Weights of a small transformer language model.
Size: 2 heads of 96, vocabulary 4096.
Architecture: LayerNorm before each block, learned and rotary positions, biases, tied embeddings.
Training: 179M tokens, 5024 steps.
MLP neurons of a small language model. Each row is named by its layer, matrix (up: input weights; down: output weights) and neuron, and shows model dimensions 0-191. Each number is 500 + 40 x the weight over its row's rms, rounded and kept within 0 to 999. Numbers have three digits each.
Before each neuron's rows, "fires after" lists the tokens most often just before its 100 highest values on Wikipedia text that the model never trained on; "fires before" lists the tokens most often just after its 100 highest values on Wikipedia text that the model never trained on.

fires after: " ", " |", ".", "n"
fires before: " |", " ", " |\n", " |\n\n", "."
L5.up581:509510482415539520524525507523494558483489499485522511491477488538548569457474562571435445501561507485449451483554498454543538485453509527491513480496477457499444395528479460539464509514447574432573476449471472494464485472491561604474524496549457505570468488495488624522514449450488500542439479579549449466517491541476520461485569518505519549518500473421498548534515457428565468467455496494515521434524493524499539505437574476505474518511456482421559517441474529540485456486549493457518534513488567398549540487476488508493557505530497522450580509498480494481470478518490477424
L5.down581:522509533602495440482541499495516494491418454470517550420525459602494518507506551489509439560512505527539463487467546496495464588488567431516532455480492476472510603449518478465470466575524509507467516513470494468471451487551536505487522482554510479451527458523507442517516513493513622513461476505500541508475498492482492540456472510514461469473496510508517495430498569504453398516472593530499543471552466472460495455532467506501462449556472466427431427495455477495453506523530529449546490547421514559466470530536495505479560574576530484514467476503405518534553568529501555506

fires after: " ", "_{", "–", "[", "."
fires before: " |", "}", "]"
L5.up230:584385402469508506557546471510484501493459440525472487446438542519497514456466443513543556492504499507449513484492526491532569463472517499510548484504484492420553510495478470494436506528536542538465490522461473500408516466524498439473500507564510522525472456459537553548563407447506503477445513481476463526494574488523451528484506550472441514493479555476453468503417452564527485498500549504524494407499558525539467457447526464537562570537529520497521507502509497492507524556524556518497524440531568407529503554442476501487439483480510535496578545543575409432498513522458454508
L5.down230:556443528449473547516531552528505493426518548523492519546480470521519522498528533522473454541532573506434449463476475526486514501508462457521485435448526500513448593466491468480505436453537531465484529500493428577458543526516491447564469522463463497486518545500510500507519547499554505506515507500535459432517521449476560459543432470514515555435503567570543568429524559510523482530494509572491454580501453466461436576538517465438543495458448509421435511485464397510465549489449476448451527548458522465501508450535473535513523523489466542488494463472579436567566550533485456528

fires after: " |", " ", "W"
fires before: " |", " "
L4.up523:478587504562583531474521474455531580461517509497477565541527535507519482404521422453521473469494506546479471532516493529474428514531486527443551529528442545522497469490482537560543484487504559507418512453473479485509450486479518432537474494515481552521554489558461543508533524460528433529454497529507468504570525510601488464457545563503490501453495487481530486505495597543522550476507488471498534455512396506561523452593429485454522523487436376494502482439507478535514439539512456539558457492514504442467516474457516509514530499525520493529531493496480471450538478539394466435
L4.down523:521476442492466526468506509538536516490447524439515439438449534535511511520535554538455446494410558448472523634426483444427475460451513468527497525451446563548533462521537494403560461529499452497484437513508516493547494497530579508522519499504504436559416512463537476469523555536551507486443485531525507481539480471483541459480527489510547529481527473531485496500592508481528516469461477522501449490572521530500431556558565539515518455480499513462580445467461548472504476561433413485549530486453461500582501541454486501510491456490506549501462524496503508480473495535605543497

fires after: " |", "|", "\n", " stat"
fires before: " |", " ", "==\n\n", "201", "1"
L5.up420:471459548484530460448418448535581543502493450532466545462473490544478486527522497486491504510535529473473548437510444447480455473601523532416510488479450535492510462535463502584553537509504490492509556498523478550438573433507525525472452533516525609518424537464502469488478477500438521509537447562578527531524507498498501612556467479495488469478503506486489550487492566498488487487451541463457531473552545492511498534532441417517532537468482504499481475445458551578534459545564459521444502479560543427488515476480513509487491402559460433487498506459534423538524474492422488517
L5.down420:501479517495529584504509524517471525427494487532498501455505549475528483527465570440526521464420486609483531564531487514545420536500480519523450421436599425457503521577459471450418457469508525451540456492525602542474493557463477501504484488529504521467524518504502489493439482512567457526502534493462488475510501460554453516545522499479470477502490500481487503501475501502500501422526497476484514540539558442512534563447457482526449511448499469476438536399486557548509473511503475482490423576511481454458554545578527438494540540470534571557479496543556533451458568508585481503

fires after: " |", ")\n", "\n", "|", ":"
fires before: " |", "100", " •", "=", " Time"
L4.up30:380544596398553461460479462574615439513489509509498562486539464523465571507507551513457492548511479446525489507459534509467496447447505460507592512420483471474454513477526516492471481527381526527430465453466555498438488526537527502462492532499474503555488534490488481486471519452537553417511456508514442455507501489489564555503547478413515490540494511509465466537441480519472471525521513491535472546518515518488508452460512461522510553511440520501586387479510479485450437511503467505537538479460535516491530521495563551529562524420484497494489470526531495562558483479497527505
L4.down30:508462473462428516513459521577541510563516529479496534429585433548489609450542468520540451505529433465502453527523501488438503462521459526523506490529469540561429440464539514540504553466509423480455495531458501528533469536493487547516453544524463510512544429528523471499433532435524479490507467510544579526591442461456475464555540482456475486504505502503499506545494572475544419474490556502521473460423597443498495522473548491458511505468514522586481494505459524446507515534445456528477507481521432452497509513556483479498450550534575507447505519542555559465488578438465491525

fires after: " ", " the", "198"
fires before: " |", "–", " ", ".", " year", " time"
L4.up323:573475482474527493531485458445537499470481536507540467479499473569513532514492540465468438519563487496425486532522502528496512473469386468492521483520576473516540474396481524560534552544498436595534504437419514498507470548518473570512436494466504568507470453482542460523573488522449467464500474507499478436495451512483553545494424551486529534511494510499460536531506567467537489569502440510511497489466541520501499469501417475514473444496559535457434520494500499476544544562524520533472537443575489440412522469507515470476497557371505533520493514453459475559467569528429520478
L4.down323:530519515468469443456503434502566514459535531536494478545487475428509517453567504477456517405483525513522543486492549510479476508478542481552448459529537514499469525513444494532374491445560576457458590462476526491538420508489426565471486583432485473542548562516465518521518481506451488469531502517525488472552512523500508514491465550479486529467488540533542451465545449521491448524505445516566499411486531510537501527479470486531585457530501601535472443560501509468444602470460506470542516428521469453518459443465541564454523519551443500543491507442557455499492526530514501527

fires after: " ", "y", " Yes", " No", " -", "ing"
fires before: " ", " MP", " and", " No"
L5.up216:520466448513490393501541447453477527575420535487484508494457461499454468520551463496535457524456503424524508505502496560512536490532486451489501541515462523559486548467531543440463445469497505538480502459489430458471419472440487518507444542564558518541499430497475518456557473475452479532481503487545417463427511496499478447522485501505549517491554622438551423467557469454417469462434497474518527472444589515532481510489516504526506512508537447468497500457522564457551603430564549524529533543486504484483491542516577516520538493551461512448541460500509569524498500491459514490
L5.down216:496542500464479477512480526511507476477523530522392522451507420487480433432472462501491571503580469521490503537494532501523534596507584525511474552544445526511510487512551573488453504477496486528459541561522501511467550539506445487544515497500461515464499471444533445547421503475554527529494492573432547531506546598509527551480493476463470464516487591523505432532493457523480553535507488506561430483493497453416492407473470431496513460517532533473529556403507538423445476507436531461560484461516494522444542533557529568431473506466502489524489541420502481504512493484537487564

fires after: ")", " p", " was", " l"
fires before: " a", " an", "ers", " American", " the"
L5.up266:478503505442562434479490504399513533574446541510516468567538493510523480509499558430557502593513462486470532430510472461496497446509491547581563499505522469467465443437458487458553488509520466411565486504518518563478494471502601432590527500538562496451452507497462472504565427594476444408455530507454453511507560508543541471511494468534485511493531519507428514492497545571516586489454541486583495451486530489565490474566500464501489479525510539517551517541519419479487536464447567460513517447504451473499430493494482518513507473501475485544469508484517501525489485509486449485
L5.down266:511546471478407507513512510511512516520489488551564526544517596470539558581460500451503504548404552471495539468540454520511460492434471568467494466587477423541466473456532548431547551488530469528509444487528466516534556534535489457505505459518526532454505500481539502448468358529500425446503509535480504449532503485476465528569515528553501545462523465405551531488481486535478517530543517540556442494546466536452427495498453502526473462472489552510602528419432494514483499543494510481451453452462506478599499465522521475536479466524442476545508515464527504465504491470532487477

fires after: ")", " is", "ai", " was", "ign"
fires before: " a", " an", "an", " American", " in", " on"
L4.up561:465472508488529486469516489466543491509499530490440524473542493497544544509532511458568473526566518486524520485531425422464531482503504488463417500449498537455469455496509517433569550511540461455593468449448441544527476548556496470440510503509497575546568525486542519505533541566523543482479562509444508505504564490468501487460439401511547533506548534489466492444549467509474456482511500436444499455499556490555508559526522413559497460509457487517525504508445489500509508451510598508499424490465541464476422577442503463402487522552495601516447477515569531435552529519519516500
L4.down561:477487475425483482568471477519543435448476480584512416568516423468451445547490483504478505527480523464440570507527479499449504531571436514430450530545478457487538495554465561524417476437492516576519578535497509516516392517501512520503486552526457495436493509479492498464484527519503482504418505482462524509446563494480543470538484474524582478544488474424581428459557510538475544526573493461530472507550521470503427550486504481506536537510516536522569490530438492473441585496442453597482518532505541506464515509496494510489536524519489456498436519514472524448554443502547512538

fires after: ",", " January", " December", " New"
fires before: "198", "201", "202", "199", "197", "195"
L5.up734:417565524516523559513515538474505595514491503476524503527401466495528482519504550537438532541529451455545513510491494469491519434559398486452514526491446469476457472470479484444524486569533521524516577447452478523440470486516526490465416456460516568447498458576557542517561539537504535494491474508540387475473512442489436502489397448498484480532463541412531523535445530479535574507534512544511488601513501569519475508494492485544499557532508488487511521506528497475501523549452520546480391479483517471480505494528506536552469522450541554521568490520522496520521551553431485480
L5.down734:458487532538489526508477488499541508499486444499490541571454505471472472512589536475454540499518487532548499496445416494469549581470431511505491602545473504496512495493434439502430465433428528469480554466519517525547512487569481454459547572482493535543538491542489474490496491581510501495528470573574554454499538407467453527565446465526448518493456479468518500520480576495460562485498478460582471552513506505498530499487494514523452577536504521507527475423469559597500502483544444507457452479453511501563496446478510543545507409566503406437476504486517503487431481498539471517

fires after: " ", " |", "–"
fires before: " |", "–", " ", "0", "2", "1"
L4.up325:604474565483526473527502460525525466502595519508465504509556490442478470544485490521504484503479524474543469549501534499458526480561462393441530446514514515475494525415444505621530480501516554535506486419438519504495429501527445461530525502580473400501507519443472505519439464551462516465492475542530521531498433515541465522519541520511462489539547483545473490537573525529540454492564503492512554440523512456457477461527475429511545550518556439485545477485411520482562498389528492500596503499495493492502489527515504471515448458504470523476505586530511517496594447486471476506
L4.down325:448559523571464452510506482472462522487426518485516466433441530609518531545384456478465414574490523504531581512517539555485494499424514514576525530545475526509520557478505492373467547492503491459429467553520478490531521539502493572559435505506476513412517540530542525425519476489450517521531506517523539479541460514484530442533419506543492441509479503487484580516465518501486477500488479544468512543439500437490508511493469440425481496484556483541462507524515545449542510566519493513530455472512529537550502524495496481496453530523436494419519483553414526449522522492476499571

fires after: " |", ".", "–", ")\n", "6", "2"
fires before: " |", " ", " \"", "1", "0", "2"
L4.up99:571466519481553572477592440485502490446475579491524428484466517447519498516473463551440433437555474510460557514541519499572482489508518487465576500511476527487492465512472446531490479474550522520489461520497421523493493466504522492536530502476504520461481484449489599494510501437532597393542465446478481502518548459523465451464532507517559527485462505483447563438474413521470514526430466528512560436506559494550509468524510527437507576527471536489565478526506551430566463565521480523493557510519529473432430464517518537415542524479554458497485501508533523444459486510465467439
L4.down99:424485479434458517505455528538477563514519444489573443546585460499541472424426504445518526524468475471514473521455501481530491511501473444489452485592536487507515548518584518444472496476456473545448486509537382455509454495516495562470454544494512515466487528534439519517489481520539543551503529511559500497556447471563524508442461445510515571518474535517527487495477499477458522531522452504492513457530454559491480526450504500534485508502547541491462499437543498457495535512521485406361520524468513488525571448555557450531605520490542449480478536438508507529500590524510533563

fires after: " |"
fires before: " |", " |\n", " |\n\n", "2", "4", "6"
L5.up624:447489498540529452479485474536512475564508484477509519504514490519511473515514472501499484504459512561507489547434520538473490448538498498498578442529432545500518451453436528477479456445486439498486505488494421503528545479483545470455441478446570525549546526466551483506516471550567576469484462492481503449483540536445498566469535442507459425455580563550536559575475510518558509464482509518408478499529522497572451508541466541505476451478502470550487557523425462471487459532509547513464513410492542486512550459478576569544605482482514462533529511578516498423446490562435529429
L5.down624:538523519524555518443487466486585512517451534503480505481490471469526427470486510594485505446503454476450544600533501512471483483518511477595595508524499517481509507429497487492535505571416434477502495450484520519517495466506442486507492508468535576456491475455495506454511460534518452478446490456485435433492455553429489524504530575492491481558503527475480541544487513531508528478508494525433565435547456505582485472567558486501411513437513544464472530506512489526447459557496389488503522514493496537568496539541513491487650527488516530544479473487503462542501506486407453552

fires after: " ", ";", ")", " |", "°W", "."
fires before: " ", " W", " —"
L4.up151:460528479475473529526501535465584506517479565520505512561566519483478441496533445464548569449506455419508469478526485510578478531446463480513564574457482541510521461460509531509461481462523522541496487444498525487555472496446463444512484485497468569507489525471530494502489556487530467544506464587463449460516491538588527481494488528532469479490505528433501433497595545559502543430464522512564537515468541477468517492499448541513487505550591474397487522513419549486518495492501417424556473505555442533544457549542567480501476578542448489560509475505556466471481488571526570469
L4.down151:529488478507502473560496531445547481606537460585534446480447529512568443529484552481472492540528473485448515428474452586496478514481451523493501447446464502480446505559551448460539414448478450615465452520561512571505517598458496439594473529554491489472477465522534498458482454472473554534499525537514499443509528497485478457508480435549540475560470550548532425492492492513512541503552485497527449478514480491544507530516441546511505436440474409473501480438544509515520507465506512494553456561514451473482533529524510541559503447539473486528515496493527401539505477511558540506

fires after: " in", "In", " of", " the", " August", " In"
fires before: "199", "200", "202", "201", "197"
L5.up37:516509553508455499516504525500533495490513565511568491463487596470450446512479490519479482497477461496457468538454516457571531470525500574440522489525477482531548471485456452471485452542446446563530501541533470503432546510471491573512483485519575519476565409534493443495473528463502545525543524556567522512487442416517553436584493514540479495547459438489523430458491561441496482496490478507499447564464446456493452541497437549482550483513570477544401553516473513550433526497530541515471453496483481442506519443556429520537565534508502514442454525526435484583557507530471511448
L5.down37:485526528464503496536431501498494487513468497474466506585506523522520526576448506469528455547485419503522528523569453523501509585471466544549496513615449500526486495528545513544492429530507479496426534478542471544489544468555386463497539589524494499501500521514436529468547489488509501485566527573503543455446482473450548506500475462522505518466490437513602475513521533463510433482526533454439538464486515485468458590438486492448499531532489360469494545526473540504505534551495468534491567449489582505548492435499454451507512516534455475548501437440433484509467494462485465497

fires after: " In", " in", "In", " May", " until", ","
fires before: "201", "197", "199", "194", "202", "200"
L4.up739:443512452487482504473404487502398571549494405441565483514498439467514520493457433516519564545483428539541497465536518539559532555459529524543496516465539470457530522495527463496561527445584479437486524515515467497521496507462482477487446528502557539411507600542462514484505582517517532523484531509529480499536522451426428545577440527518488495500535431542482483455480520475536479508501541458533450513478508528535463543566470567490465511433507426484513510530468493442532552504544483515464528596508572547525486474444523511526512564483446448503532525467488487490454464562451527528
L4.down739:522571553486557554465483534485503505503546462509547528560453510392506569456474554491439477496513443456468490471528458486501511573459367582510514533548477479565476527520459509552534450479530465495512497502510456559531461509523484506446521471537536523467475492528529515533522502504503546457577525536532532497411490500385493479539516485471484495471507447499605427422466453495521459479524504469568511528472500461494466518505471513442467524472466449471462476476496544574479491533521539497508469523572510575503437427502419517451575498478515425447516486520496497452466565511531531558

fires after: "0", "191", "188", "199", "200"
fires before: ",", "–", " the", ")"
L5.up528:592458446471518527494533564528514543531468417514528513488415504531541493502479544514455439499551528480544450443533505514439529472545444490544392422516458473449509439408495493575461497428510496423495555509480586515557523551516488511511498494482533476482518503448572515509541476536545471523464497533444547539548516509461550437502497518498464429529521540521518552508545452537576448504535462541479471426529462511570509539476493526544508494457502555470472429435571521477470527549553455535431545490504548534437462503503516497484478478490425519489537516551548503522453499538443519502
L5.down528:473451565521481490530514556443455505496537521470514488473517563528481501434445465492536508499453420433528447527547543514558474554464478533515481484459496578463515545450508431527504472511522509548491484418469393506519472525500485519459504469492439534494521508547476481528516564449590494495576467559488494488548521467482582538479539453458520519522463606458494489479406533460475454497453463497586403486534541408518469487513535525548458475501534555525570564497562484544480484495574560474519501461550487456529492471468509496517551524441466495541470475489528564444533466475502460547

fires after: "202", "200", "201", "197", "199", " ent"
fires before: ",", "ant", "led"
L4.up607:538502552554465451531433536524477546502546569464452541445457525490508545562458481489432520595561483467430434521486548501517466501491497499474435494474513524519558480432479492507437531506532469585481525504498463516469419489474513446439582529525551385549549516519534514484514516544527547437474551486549429472470518453456512488533491460509565544492490494492479476566513505484546501428487468526523427515545547477442506547613540536521519494491456477438409474476474524503502483572477512554496519501444465475457473528444525487458510530502510529489474518554585465546501530497454574515
L4.down607:523493450553536459490459467408520493517465506582488511502439511513560493563480517477462585556528556535526507464442420506528516502507488443494501414496527514435508488579471497469432515487535477499553517481539501493457537510535524392479533490513431495441507495558508471497421460514527468548546520578540482555497583533481454436516462523466447484469556457468487495520412505488531526525536494459471503503488552541520518575504479462484489457497538495528530549527473475462520563491467424431517506441504552550476461479503497541400546477550496417482523539486575517555483576555450520529

fires after: " |", " ", " votes", "aged", " of", " number"
fires before: " |", " "
L5.up536:497472494573489526462484446531551514473513459547468603480468526419465504445466452501506530520424457539548517536488562480487554455493524509528503431461495508413548521504545475450488527461537529575514493501478443512523449521478609489530435495464463510510473443488510551538499536536546547544507465572462435494518472531512394515449512556545467503504550547490476549529537475490450446518445464509533494501494496470478522512494520532503475586462457384496454436496531589501507465489441536535549472415520468536512507489574550510422486526542490520499434483561422492493486522534518494473
L5.down536:451532470488460409467531527501522520481475531559503502549553530475555555507566499519474525488503549506545519575472497497435468540553534456495549506360514454442505590497574571472415519439488566478475439482550420476474500483502452445550537529513531514479518503549488510543520471529479530542492517415478428518574499491517505515526524488495413517486501494465464605477494517531508504525550534514526458529539491472535467505528487509426555531501466449541506490508541488452531456510419560524450476539514534499470496510389481476402506424521473467481494522516446439468517501496530497538

fires after: "."
fires before: " |", "%", ")", " |\n", " ("
L5.up97:451543531489550576429511469532477444512519468547450514440524447550479520553487442440560420473550454437554470440475581498428456491438545520511535467501498450509494509425447482540512481542476554475531451571537430492492472589505475460535515433539549484486502543511558453498508485548470555494523480503435517491562564510530514480560436478533523452422460538480515518513529502489491458507484515510536463440474550521557573547573485535483419543567528487564483526468511457427498472450513483492543432464495538485482496549584462546507564495484539485459519493471543489511529469476512475499
L5.down97:507514484542545484458487473505453476553427527531511559407459510519543482470493536453464393579620461521442456526471432466516478489512512518540508547535563499467507460479512483451500522479496446494490443588523462512491503491463514559456543505530478470509539480568455501523496458535435442553528491496570522576497391540550437495495522488498490479496501533504463479566548513490568530479525577521526474495485483452542556474436450480513444471488552450478495458539434447511454561493492578483480406557500519488486541558531498517511440459561527552430490541492542527529508479527536484508